{
  "num_hidden_layers": 12,
  "num_key_value_heads": 1,
  "norm": "rmsnorm",
  "norm_place": "pre",
  "attn_scale": 0.0884,
  "tie_word_embeddings": false,
  "init": "normal",
  "init_std_o": 0.00548,
  "learning_rate": 0.00288,
  "lr_head": 0.00901,
  "decay_shape": "linear",
  "batch_tokens": 131072
}
MLP neurons of a small language model. Each row is named by its layer, matrix (gate and up: input weights) and neuron, and shows model dimensions 128-223. Each number is 200 + 30 x the weight over its row's rms, rounded and kept within 0 to 999. A neuron's up and down rows have the sign that makes its largest values positive.
After each neuron's rows, "fires on" lists the tokens most often at its 100 highest values on Wikipedia text that the model never trained on.

L4.gate639,240,175,259,180,195,182,178,215,160,202,227,158,268,191,180,220,196,189,210,165,232,230,199,199,234,250,187,168,187,206,210,220,222,177,198,158,221,200,266,162,215,198,175,216,201,250,225,202,213,260,212,155,208,202,169,194,227,195,167,183,191,161,198,227,172,167,187,187,235,263,193,183,194,166,247,196,258,266,181,217,189,167,231,151,195,220,222,191,165,199,204,153,206,165,193,157
L4.up639,191,207,260,165,205,199,227,195,283,135,185,182,203,153,224,207,184,170,176,224,205,163,179,174,292,193,183,204,154,175,219,216,150,127,196,179,182,166,214,189,201,207,163,187,207,150,235,263,121,211,208,231,223,173,168,239,177,154,181,179,240,206,182,177,212,225,189,219,178,225,239,239,182,196,185,190,192,148,183,199,196,173,195,167,204,176,247,218,211,242,140,270,196,192,200,233
fires on: " of", "e", "te", "2", "."

L7.gate527,222,168,210,214,203,239,234,200,179,199,223,131,207,233,245,174,182,205,188,211,150,202,125,148,192,174,233,170,221,154,178,193,219,175,202,191,224,197,166,162,237,280,165,174,214,238,148,189,205,168,193,125,163,187,151,184,160,192,179,233,196,207,233,238,164,250,177,203,160,204,192,195,217,168,199,294,174,254,190,212,181,194,153,158,223,210,170,209,155,196,203,207,248,185,185,254
L7.up527,239,147,187,217,249,224,183,204,176,187,177,171,190,223,246,140,232,204,186,217,192,196,211,170,232,193,219,215,219,193,196,178,157,177,199,196,196,196,193,240,210,189,185,123,222,185,202,175,220,176,241,192,200,195,215,194,207,211,213,220,176,210,210,189,130,259,162,216,171,214,219,146,184,227,182,263,140,188,153,191,192,223,175,189,239,159,178,229,192,226,205,206,248,191,194,251
fires on: "s", " comp", "be", "me", "pl", "8"

L7.gate51,179,198,212,188,169,207,201,209,189,253,215,202,252,242,209,188,201,156,191,214,229,228,232,224,131,191,158,201,184,194,177,192,203,216,246,238,176,191,261,179,229,179,207,165,209,194,206,239,242,184,206,168,257,148,188,143,207,135,198,176,245,189,119,242,192,247,237,165,237,164,191,156,171,181,175,179,191,196,229,177,211,189,245,195,188,243,199,224,211,235,184,196,196,181,162,211
L7.up51,214,219,207,226,175,221,210,210,202,215,236,214,216,243,215,231,189,112,197,157,203,155,196,222,199,197,143,209,130,175,219,175,204,202,203,193,173,169,181,193,228,222,142,251,214,193,170,164,195,232,219,197,223,185,193,148,199,149,190,173,198,230,172,230,198,209,204,217,192,134,216,192,178,241,197,202,221,196,227,200,177,151,219,186,167,180,175,192,182,196,192,191,224,176,189,197
fires on: ":", "-", " the"

L7.gate532,195,224,265,254,183,202,227,169,200,218,214,158,169,107,201,216,174,187,238,150,202,246,188,214,171,223,233,198,169,167,174,219,250,228,205,233,231,206,193,197,246,212,227,223,244,211,226,200,171,181,279,141,167,182,228,216,183,242,162,230,153,217,200,168,191,195,221,207,217,217,195,210,228,129,148,209,224,203,169,218,161,156,203,246,245,227,188,240,176,205,154,218,202,188,200,211
L7.up532,179,212,185,207,196,157,236,194,184,196,217,177,237,140,202,183,236,179,190,181,211,239,179,218,221,230,173,259,229,195,144,221,225,194,198,182,223,222,194,235,127,236,216,208,237,220,233,159,257,195,233,207,175,206,138,227,202,253,244,215,153,224,214,179,192,257,205,167,185,170,236,229,172,187,144,137,183,218,212,167,177,216,187,253,211,220,224,245,222,278,227,230,181,227,188,201
fires on: " (", "born", " ", " is", ",", " plays"

L4.gate522,157,279,214,187,207,252,186,210,205,206,210,152,250,173,212,201,203,206,160,243,198,246,136,198,205,250,188,204,203,237,155,183,208,194,180,190,221,127,195,190,191,178,152,176,178,203,194,160,258,148,206,178,163,242,128,204,208,224,180,209,165,136,247,158,163,182,228,182,214,172,216,138,195,166,164,214,192,256,256,192,204,192,203,166,189,217,176,164,202,215,244,141,169,174,242,229
L4.up522,248,169,201,216,206,266,196,217,130,230,239,176,191,190,221,227,184,263,194,206,196,173,211,207,184,207,260,129,262,170,214,183,155,208,193,240,218,234,227,209,250,210,204,172,224,164,103,210,167,192,247,206,178,183,218,223,228,174,158,250,216,209,134,166,154,199,234,218,172,165,184,178,232,177,220,208,220,199,146,189,163,272,187,206,220,194,244,243,185,240,219,233,196,236,219,218
fires on: " for", ".", ":", "s", "ach", " streaming"

L4.gate164,157,214,180,176,163,204,246,151,221,209,228,145,241,227,175,215,203,211,179,204,222,204,169,226,260,134,196,200,232,212,198,244,156,223,193,202,225,145,241,209,248,235,236,193,234,213,176,222,197,247,145,170,209,219,148,170,174,163,190,184,247,189,171,188,184,232,132,238,222,183,168,168,188,187,219,155,204,256,186,199,225,139,185,196,197,232,268,204,199,239,177,231,229,188,163,241
L4.up164,217,244,173,201,163,229,196,170,263,187,202,217,238,251,239,228,214,187,165,188,235,186,240,240,268,184,163,140,165,195,205,261,233,201,190,175,141,172,161,231,260,189,171,218,239,158,219,221,173,188,191,219,192,168,179,187,198,220,221,191,197,190,187,208,212,178,215,240,252,222,145,142,183,168,190,218,249,157,208,193,204,151,186,154,216,192,247,223,204,178,128,216,198,205,206,211
fires on: " in", " of", "to", "y", "te"

L5.gate255,181,184,200,201,192,200,160,159,211,189,231,199,255,236,149,219,214,164,198,193,205,158,186,228,175,167,180,223,160,196,177,224,140,153,248,106,143,182,168,196,176,225,232,247,194,211,236,224,226,220,220,194,188,184,260,132,200,187,183,220,263,187,230,192,319,218,200,199,234,212,196,219,199,153,245,224,164,245,196,193,232,219,201,137,208,243,177,209,176,210,187,188,222,218,180,171
L5.up255,125,176,184,215,233,196,220,167,205,203,205,169,229,183,178,273,199,225,162,189,164,218,198,233,210,227,205,173,210,185,187,168,162,181,194,260,157,191,240,227,143,146,257,169,188,215,200,143,216,177,216,204,257,215,213,184,162,141,218,242,224,190,174,165,167,149,220,229,188,148,188,220,187,194,197,198,221,189,202,196,220,170,201,180,178,201,179,158,207,226,192,173,175,187,247,210
fires on: " of", ":", " with"

L5.gate608,203,186,274,217,220,214,164,177,215,206,241,197,253,186,178,146,169,205,230,182,287,160,204,161,181,311,183,211,180,184,203,150,255,225,213,249,174,212,178,224,244,216,240,212,212,206,182,184,195,198,197,181,235,225,199,202,242,146,201,214,247,194,246,190,215,237,232,217,198,208,141,175,211,184,154,221,219,208,168,153,172,275,210,228,247,173,183,190,170,199,259,168,198,224,136,217
L5.up608,257,164,188,227,170,174,156,274,204,169,204,187,215,162,171,215,209,170,248,187,150,164,227,219,177,223,205,182,166,233,202,209,189,195,210,223,192,220,200,218,205,185,192,87,159,176,191,182,215,210,199,191,222,183,200,167,190,202,230,266,208,235,199,247,227,203,215,204,237,186,200,194,176,228,193,171,195,191,186,237,234,153,193,150,200,218,222,180,217,214,189,143,244,155,207,156
fires on: " of", "y", "ing", " White"

L5.gate636,191,260,204,257,173,177,151,214,279,159,210,173,232,235,177,184,166,179,188,185,165,201,172,226,188,254,157,188,158,200,200,204,230,209,167,203,217,187,186,192,205,223,189,194,191,197,209,192,223,226,211,203,209,209,218,172,177,162,178,226,165,194,193,216,220,230,163,225,242,149,166,198,173,117,226,177,179,215,224,208,188,217,225,189,171,194,174,229,172,176,131,175,267,249,163,201
L5.up636,190,214,199,220,191,162,183,228,198,202,195,208,234,185,188,199,201,227,220,197,126,213,215,211,217,195,233,212,228,199,219,195,188,222,154,209,175,142,214,230,182,157,188,153,151,229,168,148,232,217,191,196,290,208,266,209,153,193,234,221,138,210,210,230,228,179,183,192,243,195,230,125,238,201,238,175,209,201,198,209,226,215,169,237,177,227,203,237,210,231,169,167,224,194,222,149
fires on: " of", "u"

L4.gate503,200,211,255,181,159,174,181,213,247,225,253,219,257,200,174,171,205,218,181,152,165,158,155,256,187,188,184,138,157,232,207,231,184,228,163,197,165,205,207,183,168,234,173,186,202,214,190,205,271,175,195,174,178,224,237,199,201,114,225,212,240,187,254,234,191,205,193,194,210,189,189,232,264,195,211,191,259,199,201,216,200,200,265,171,171,213,222,181,202,216,192,183,230,192,153,177
L4.up503,223,230,223,227,178,121,165,185,195,151,193,202,201,209,195,262,187,139,184,208,208,181,156,230,197,167,251,197,208,208,173,239,184,208,178,205,204,195,154,251,115,190,165,186,233,209,261,172,179,245,191,201,189,216,253,225,204,183,184,148,179,194,189,206,208,163,177,208,205,256,227,226,186,147,188,173,211,214,199,197,197,202,220,239,188,203,177,185,205,220,222,195,215,232,253,160
fires on: " of", "ac", "va", "P", " from", "mon"

L7.gate173,224,184,177,157,257,208,221,158,228,190,247,171,238,198,239,183,159,191,220,210,168,211,217,179,192,184,204,194,167,155,203,186,194,221,180,242,228,225,201,191,242,165,187,247,229,243,193,172,225,193,164,161,163,137,221,212,221,214,246,205,171,196,167,171,147,211,204,210,290,222,227,209,237,157,148,202,247,211,212,191,178,180,153,219,238,208,185,188,178,223,182,176,213,170,217,202
L7.up173,165,177,153,214,237,251,181,199,237,169,209,191,192,146,227,194,219,226,190,177,189,196,168,135,170,167,205,177,263,263,201,217,176,203,132,200,169,209,223,234,149,189,283,204,180,174,247,229,218,203,206,219,86,184,144,157,173,224,205,219,253,191,174,191,213,197,187,189,176,246,188,213,193,166,177,187,228,202,226,122,223,188,149,181,219,183,189,202,162,204,198,199,224,241,215,187
fires on: " ", " /", "ps"

L4.gate659,210,227,234,129,201,133,227,187,188,191,173,191,216,244,196,226,205,161,190,211,206,149,218,178,140,195,180,200,234,159,187,205,114,205,152,242,227,213,248,209,216,178,189,217,210,162,160,211,196,211,256,149,182,183,201,146,227,173,213,236,240,180,207,195,192,237,204,219,195,170,201,203,196,179,190,185,208,175,225,238,187,224,176,231,193,193,155,268,185,178,238,186,186,189,187,201
L4.up659,229,230,157,244,116,196,239,202,220,234,217,191,158,199,172,259,186,143,206,213,188,205,232,201,216,178,183,157,200,222,198,152,209,246,221,187,166,148,192,174,215,218,228,197,218,198,166,159,127,209,173,232,254,227,146,185,236,180,188,155,183,230,252,203,150,228,174,178,180,224,195,155,175,212,168,185,218,209,149,204,186,196,196,207,215,197,237,203,109,226,173,180,229,231,211,201
fires on: "-", "k", "nd", "th", "tch", "rd"

L5.gate186,219,206,234,226,216,260,216,249,197,211,191,176,195,188,183,175,189,214,192,189,178,217,150,205,236,248,161,209,247,181,215,200,202,173,141,183,213,148,211,165,211,221,197,204,224,227,234,240,200,239,210,209,141,221,167,255,205,171,157,237,210,185,275,205,218,128,196,167,208,207,216,180,225,175,225,214,193,156,223,210,220,237,180,154,231,149,180,152,208,155,215,199,241,184,169,189
L5.up186,193,215,203,137,233,197,130,214,151,183,195,159,146,221,159,169,224,207,176,213,181,167,197,144,172,177,233,232,200,165,219,183,180,195,248,223,225,229,239,205,203,208,215,215,218,171,142,302,160,208,170,157,185,220,249,200,149,189,231,215,203,206,238,191,255,206,201,179,238,157,174,245,223,159,255,231,228,207,243,224,170,206,197,149,276,190,220,229,171,167,221,177,199,153,181,223
fires on: "2", ":", "ol", "ru", ".", "r"

L7.gate632,239,185,234,214,168,206,193,101,192,226,165,153,224,257,192,185,239,171,161,160,152,238,170,236,131,216,177,228,218,205,200,154,214,141,177,162,150,158,150,187,212,154,200,196,224,221,202,175,222,216,205,149,228,180,239,177,233,169,194,193,253,226,159,235,200,186,215,164,255,181,202,183,181,202,222,223,226,250,236,236,204,202,230,187,217,189,182,219,199,183,191,152,185,190,200,189
L7.up632,199,203,202,232,250,240,196,155,183,166,214,181,185,196,153,216,201,164,219,217,206,171,186,221,197,206,202,217,132,159,191,189,239,190,221,193,200,219,173,158,227,192,189,203,185,207,236,150,190,211,159,185,244,161,193,227,197,140,247,208,200,206,181,198,219,180,184,133,175,150,184,207,214,218,157,181,150,193,190,131,255,212,203,194,216,173,201,255,224,226,233,136,224,168,167,234
fires on: ".", ":", "se"

L5.gate234,199,177,189,182,185,213,207,211,225,154,188,177,199,128,214,193,170,171,235,215,169,215,143,187,190,210,176,173,174,182,215,217,227,213,256,207,214,208,211,185,180,210,197,159,186,217,212,191,147,239,178,184,238,202,259,186,187,193,255,210,201,242,221,235,209,171,168,197,196,214,215,158,187,239,250,180,177,244,258,231,209,231,204,185,185,195,235,183,182,181,188,131,225,199,179,194
L5.up234,174,211,237,210,191,176,243,203,181,166,206,193,246,176,160,173,206,185,232,221,166,231,183,192,178,186,243,222,165,244,220,200,156,155,171,170,225,151,212,203,192,188,152,230,134,181,214,156,192,241,195,238,190,224,226,214,207,189,194,165,211,235,235,149,194,205,189,212,179,223,235,140,249,158,237,188,169,175,238,173,233,87,203,177,180,184,210,207,275,195,156,190,223,195,255,127
fires on: " who", " of", "ib", "od", "e", " which"